Part of a small language model's weights.
Size: width 256, 2 heads of 128, 10.1M parameters.
Architecture: learned positions, tied embeddings.
Training: 170M tokens, 5192 steps.
MLP neurons of a small language model. Each row is named by its layer, matrix (up: input weights; down: output weights) and neuron, and shows model dimensions 96-191. Each number is 500 + 40 x the weight over its row's rms, rounded and kept within 0 to 999. Numbers have three digits each.
After each neuron's rows, "fires in" lists the words (lower case) most often at its 100 highest values on Wikipedia text that the model never trained on; "fires on" lists the tokens most often at its 100 highest values on Wikipedia text that the model never trained on.

L2.up993:434619486483428519527555461499470489545503492526492528510451449492500519411434471518522510454513506506507525488482543546482542559516522483579497499544473540517442476481491551463442498425473536472490517491534477522465574504525561496498477509533543510502492564507511509478548435428502513524
L2.down993:488493535463460518549528455464531509535491507489512442468444523488470439495459563547560523480484424475408483403479497510476492502563488538636515480543519479472495462483507475501499467453510495485538506558551498517497470464546568487559502559514535418507491545480534479458589485500537507498
fires in: "most", "more", "very", "much", "mostly"
fires on: " most", " more", " very", "ially", " much", " mostly"

L7.up384:494493528402464499505472599574504504563483496437477502462452552532486574497411493508547512514555476540531526476403526468461492430459510510536499514450534517516505443497534523457555493506472488464466501561506560493541552453441473510459482483552541519554534475505460549520466543421515510644
L7.down384:454476467548452332501502533462478461509536543560471501486474443474442502473498430458498507494517523478517434530532492524437533505485523499515495443548484508501567458540481535508543456557438582494462551469548548455508589483488464497549488487492513462492516532491601462507577479478502498557
fires in: "with", "by", "to", "is"
fires on: " with", " by", " to", " is"

L4.up694:493508491549537489545493569517523510516471489586482516545463472471509452470431464468510454510492446483489452516402543457490512511449478572512478474482482511499488389524469563496477519528440495528491582472514468532549475462500454485493535519461490513570530552405485451521443494465485565488
L4.down694:442500521492435349470483516483586536498495548533429489534450499517496496487469476458427496494479527451492423427531514510491505503486519439496528585531531486526537510513514498450474462451559495471496529488545538506516485495541539436438386586520493435513512455531484530559461509480513511410
fires in: "the", "main", "second", "first"
fires on: " the", " main", " second", " first"

L4.up188:467509483500527514510541516563456522458475515511422512445463508526471493520480449448491482497579523519593432487525470489495567470576501551581493508523565548514483407462504483543485481506423437464500466561484494523464452515552501508492492471569483498490522477532485527450499524472499588498
L4.down188:456541547468511350417499483493495477513463492488472478511518548491508488551474485459493523483545494426450498466471557502554548511509581471610467445466463506445467441493505556429518506496489447481468560456442541488477430448458499560525472509492529485491511552490498491557501516473501554572
fires in: "of", "the"
fires on: " of", " the"

L2.up114:492550487473537543469512607554451519451486509441449573444475524589529523574466463432545467480514506490505498506498503542452568495526519461519489478471497536514493536509503500475483398500487457469491451549494498538459495512539567475449487442535600522510504462500492526496541487482528516640
L2.down114:455525602511542486518497511516589480490518491502495529477458576361498504473536444522473562530552503478459490493486470463502456518548474468519503498484463508519539472508488486465579530504553391446498495474512507485507482423592521545482476521436551522499442466505527464472525486459496518569
fires in: "of", "for"
fires on: " of", " for"

L7.up175:492509482536564509503547530495491470486533423586564507436429520496522520517471522529508575542561443541511467487453522526449506549524488490539468479526508526607495520481484476445501496550547438505445500529486515567503497468480476487493492524493541540560479511469491442496547540500435468564
L7.down175:514497517515469463479505477602440493454448488429443503520545479500521570475519456522505506485511552548497512500511474560416476543533543527412453519480496498405515493460473503506483471475497552530504550521547502557569522454528527493520472533527488465555496486485469564516510484488520467523
fires in: "of"
fires on: " of", "th", "st"

L4.up917:478492443526528500513487572488531462520592503534518524399556590519537496540490446495532502491541512481517528510494482430506420548439511484489496476490528460507559443520583525528488507521495502451448487498551539493550450524505451597440597540493545537479490455489447513447489479520529505503
L4.down917:596466516520452455529491536551453487513518553519483481435522490493446452505462419497510583475467499504475457476527447443542526504397465521411512479469489501474502477604567500550537455505487485483521495521502464510518470522544491590494586556468481556473480500540432532554563463589553525449
fires in: "by", "6"
fires on: " by", "6"

L4.up780:489505522506526496532455495522519475533498457552483506491459568564511516554444544467529478426476520478494529426441502510474522493517525506498491450453467512513513497494449603540534525555470542498524477606563488568575497493509538599488501487527479540501517524475428474460497451411457469512
L4.down780:464541496474429354551476477456543505539519539529487475466483420504488480478511495520499495523526519508502531499563430512500433444559508453501564467508457489580483517503457474525523461537526540464538512464555516465504472478539516460461438464522471497520520483505431553512558437480526449520
fires in: "also", "11", "12", "5", "10", "0"
fires on: " also", "12", "11", "5", "10", "0"

L4.up720:505488475516539518555511575507469554460466491554511501529438434491476507421478463488456475549584525505580513503438457497522576450496557525479491441550537522479432412458440502507478520533446534458458549470506510543478451532473464484471488473445507478515528570449479519457509495486524514512
L4.down720:439462518488579390402480512449531478500620500451473507479479514505495449553498509478487559478461479465500461468541573470545498527486515455475548589468537509457474502560460503464477547537510497462451486496534602468519459487544542496458432568496505451511472487486510554543530507461469517510
fires in: "the", "first"
fires on: " the", " an", " a", " first"

L4.up92:464558465472498530535528491526487453534509510588441566530485571538516502462459513558444532487562483488535539468510542444500511506456513478554482474504550528515480443588504522444534518448461564504481490495495512491465567492452529528472492457522562493512548572475486412446501466462507547534
L4.down92:462557474461531469546508509518538528539522445487438422458481467532577451475466535550497474487513466478457515506487471497483483494464506508548500519469530461518538490470501495440582523527542492454486478552535485498489566492512506539457427545526492492522461495508475566480532518421475540526
fires in: "more", "not", "very", "widely", "most", "highly"
fires on: " more", " not", " very", " widely", " most", " highly"

L4.up657:488559514498561534537454513451493463482487440515479574455443491626527514565493450476498495473581528488497492481548505478527481522528511490521468529500487538516446522525530429484451542518474511488487475499512504575530528551530491597472518562466422546449510551524572546527498533485519459497
L4.down657:524546426531553432512559533429490525499426544474535479483448432540446500455488431495461487451523528546503481525474511445496439449484527563478537492537541445515505442459446514463512499459463532547495506517497495495479508486489461497509516542481499450504494492469472470524498561472540568446
fires in: "to"
fires on: " to"

L7.up106:534514572544566471420464548482446477532436481524451504548484555496554476453514526412482507544486535539461530523508524465424576503537505532522517458421536424493506529490493474550489441509501456507457512506458557575474460508518566595521512492485534517533465515504486501459483591565552536464
L7.down106:475594499522390456462512427465470542457462484492497491556506425455481501529583537520550493576469519523603496515509487547582393485513530484516478557535486508541488539545492550463556555470505484551457497468573546404505495491518458517486491484506411402500495490503572550524463464438486495510
fires in: "the", "1987"
fires on: " the", "7", "6"

L4.up28:495521538524459509470520502524499605504492477491492442454546586525520525477513535474535403497484489514481460519530485542450470507444468482591486441461423477467559526542531577507454471483493518500501512542555474488490516501451517494456519500545482527496482596534523495468474569460580511595
L4.down28:562519529479513492543577530424546488560523572472497531555413517536539475472517418531436516538453478482575487479518490464548516556474503469515523386542541489527489480464515473504376497486508548431449456507552475482453524461509536469563585492528492524543518491474507570493520516530539498500
fires in: "located", "from", "north", "south", "born"
fires on: " located", " north", " from", " south", " born"

L4.up458:511442511473580510494544535478505484510553456501508503501460540557474485515511485436505479511582498461522439514488559506479520558506512555539501525525445497559536551480402496542438486527444496437364512465484518544430440453511431480524542484468540585504502565456502488428506547468484544494
L4.down458:510469491468561422460480508535439477547496533490487467562466496571463513508504489522480512555376517458462493520472474567497520483438478493470517489522485480494499500517497500483525473471653543535510448484472545507518501550428541460510483508473467426526547529482466490502523490466519485458
fires in: "in"
fires on: " in"

L2.up355:435531483495476514548466531531455472580515424446511508546438521510557434523515518553525488460534516446525497467495514408399514491437557569514504556506451508563513434488415499506494515464459535506351532489443495477525505476446464492570512539486496543484559587450462472490500516477523498491
L2.down355:508473536467533645549495420506558523460524527422478394478421555506482456489459442546496538539487463470445480555446446473513511483472461475507446565556460497496474518477523490451528521521614500460566468464496511543500484423466521583443459526515500428515461453501522461507501516520541493411
fires in: "in", "end", "an", "work", "instead"
fires on: " in", " end", " an", " work", " instead", " In"

L4.up132:472522503483520496456537428468421510528490493547543543522509540510523462451547561571522549596504463533486447474499523531489452596516482508525505475450426511478534500492502456444410441460494481486448577469466516496518481472563563499478493516558501562540488477509474479453463476548474538504
L4.down132:490468461511533418527468498481474503499475551442456510468476506457517507500449518527490477461433516539424488509501457489517463502495480529467546463481532512505527499485500520517422416485581572506442503487482473532516518456532513465557524558490479548519436392470393525520533497479469475500
fires in: "m", "mi", "1st", "mph", "368th", "hp"
fires on: " m", "th", "st", "m", " mi", "b"

L4.up853:530511523510541509356490553512485536552555511533587577434504523560544585598491556486511503556479514488552510580533554505493490460465553517476492556506451552506554509441514509419554473488413454494558488551465490487508490446473403513514500531517537489496484532479499529431468447506496502515
L4.down853:527515520491429474557475497457486512503584536415481481592532464500473519540545432449543512496460463439383492511541460531558485471441408545505514551528478508519545487440536511487501493464594510507483551439501488472484502560521491508509529561406476515554485444570474541496480483546473554466
fires in: "was", "and"
fires on: " was", "F", "E", " and"

L7.up543:469551501526527563498480496465529484508474496515480479498422518469488522517518472559518542545540506520575427493536480534571527495433514467560518542518433586514416483551510460433469482482509547477482473471566548572450590504493490497518484522489497549434447493462554498535478548452492465614
L7.down543:486520495470466488436457524465533548505503562452533538473474491511503488456498511517540501525476540501515514481473541504530515448487475467508518571449498520444477501503524555533426506447498539425619472519474492507461431539411512436421534543487575540556584500529546417534541530484475480440
fires in: "can", "often", "to", "simulation", "may"
fires on: " can", " sim", " often", " to", " may"

L2.up608:489603489446385499546424535415557486539468469437442521472520448479483518502484481532524537405575474539509537405412510480489509537534536490506551476467474512528510509482485480503431471485488525503493434556521500445557533500519522472475499411460556505464461667414464474545548450463525483503
L2.down608:460521522541464543494562480455518455486534442467513420511500457535493429528521553518498481507518516497484597465469413414465504532518536526485487482415522538502471489449507451482503469425490514561510464468569495509519504510472498514477515576487457438437436552463439577454527498482549494503
fires in: "3", "1", "2", "season", "a", "games"
fires on: "3", "1", "2", " season", " a", " games"

L4.up326:554507535491539486571529543492502523542543526538488465471502507514488510470569531490465479504597505484477496455421503438543564476464514547568500535553575584506493468420441584584460497445474532481492541473523493523510446506499492556518493463451524519465486583534524492499355521497459516459
L4.down326:463555502485525349479619534467567468491476499511487540497532445475493414553478529523534511477412487523487488474464473533493494436517551475578475444502557510536568494505510546396526478535579445541504507512442579422541445475510500515473490584499508503502508487476500511617532481473473538442
fires in: "the"
fires on: " the", " The"

L2.up823:456441549461547456576426444585488548511476495546503518513447603503568512524451416436520434530544476465570413445528534502528501482475475539556524478526439477481498510505490532488490485498517501482452555488515505608486487499470494468469482472488527540507549537445458463516467488512482520553
L2.down823:522524473491507314550487532410497486517566544464481469465599468480511528411495498461498570566477514471511502499531470500501531583470535476592508573545471446429489555534435494467497476564575529451509492513523519502518532457573521514478467473461469486500526406539509503522467505512490477592
fires in: "the"
fires on: " the", " a", " The"

L7.up132:484510435486475532466529487458530509488522472426511581464522530580517508537542488429583544388460461518514453393483489434479530543498531452437469505467532492544544427523476473483517523516470530534452440532509473440504546527494531550422486520548551568496502532526419549505433457416490513580
L7.down132:449467460533499507532456486424532369476558472545460443564415461466511471445493460530522533531493458556580495485551464527474542528535497537398502496524503455552494463514487565508515537546507512545479486428436571482529541467525485522513516483526486530518542508476520521526482488447541484538
fires in: "3", "1", "2", "4", "6", "7"
fires on: "3", "2", "1", "4", "6", "7"

L2.up783:486492494481491513492498513478501507504535479478498538486496546539491474476485470464482467483491515441598480492482515531437504453519538533591488467398479514497558516448441445530482459511477470500426482520530518559473500492471544526475559439514566581435459539480496516381545492517475541561
L2.down783:498476464519497501525520515488557463513506527419410505523470479493464599534478419499499532420512478438447555505433441496550486510459493422511455495501509525450531478480474465469566464487543473513527434531476497508499502517461562487486448513530557499531508531499457460488552492544515521476
fires in: "is", "of", "are", "was", "october", "as"
fires on: " is", " of", " are", " was", " October", " as"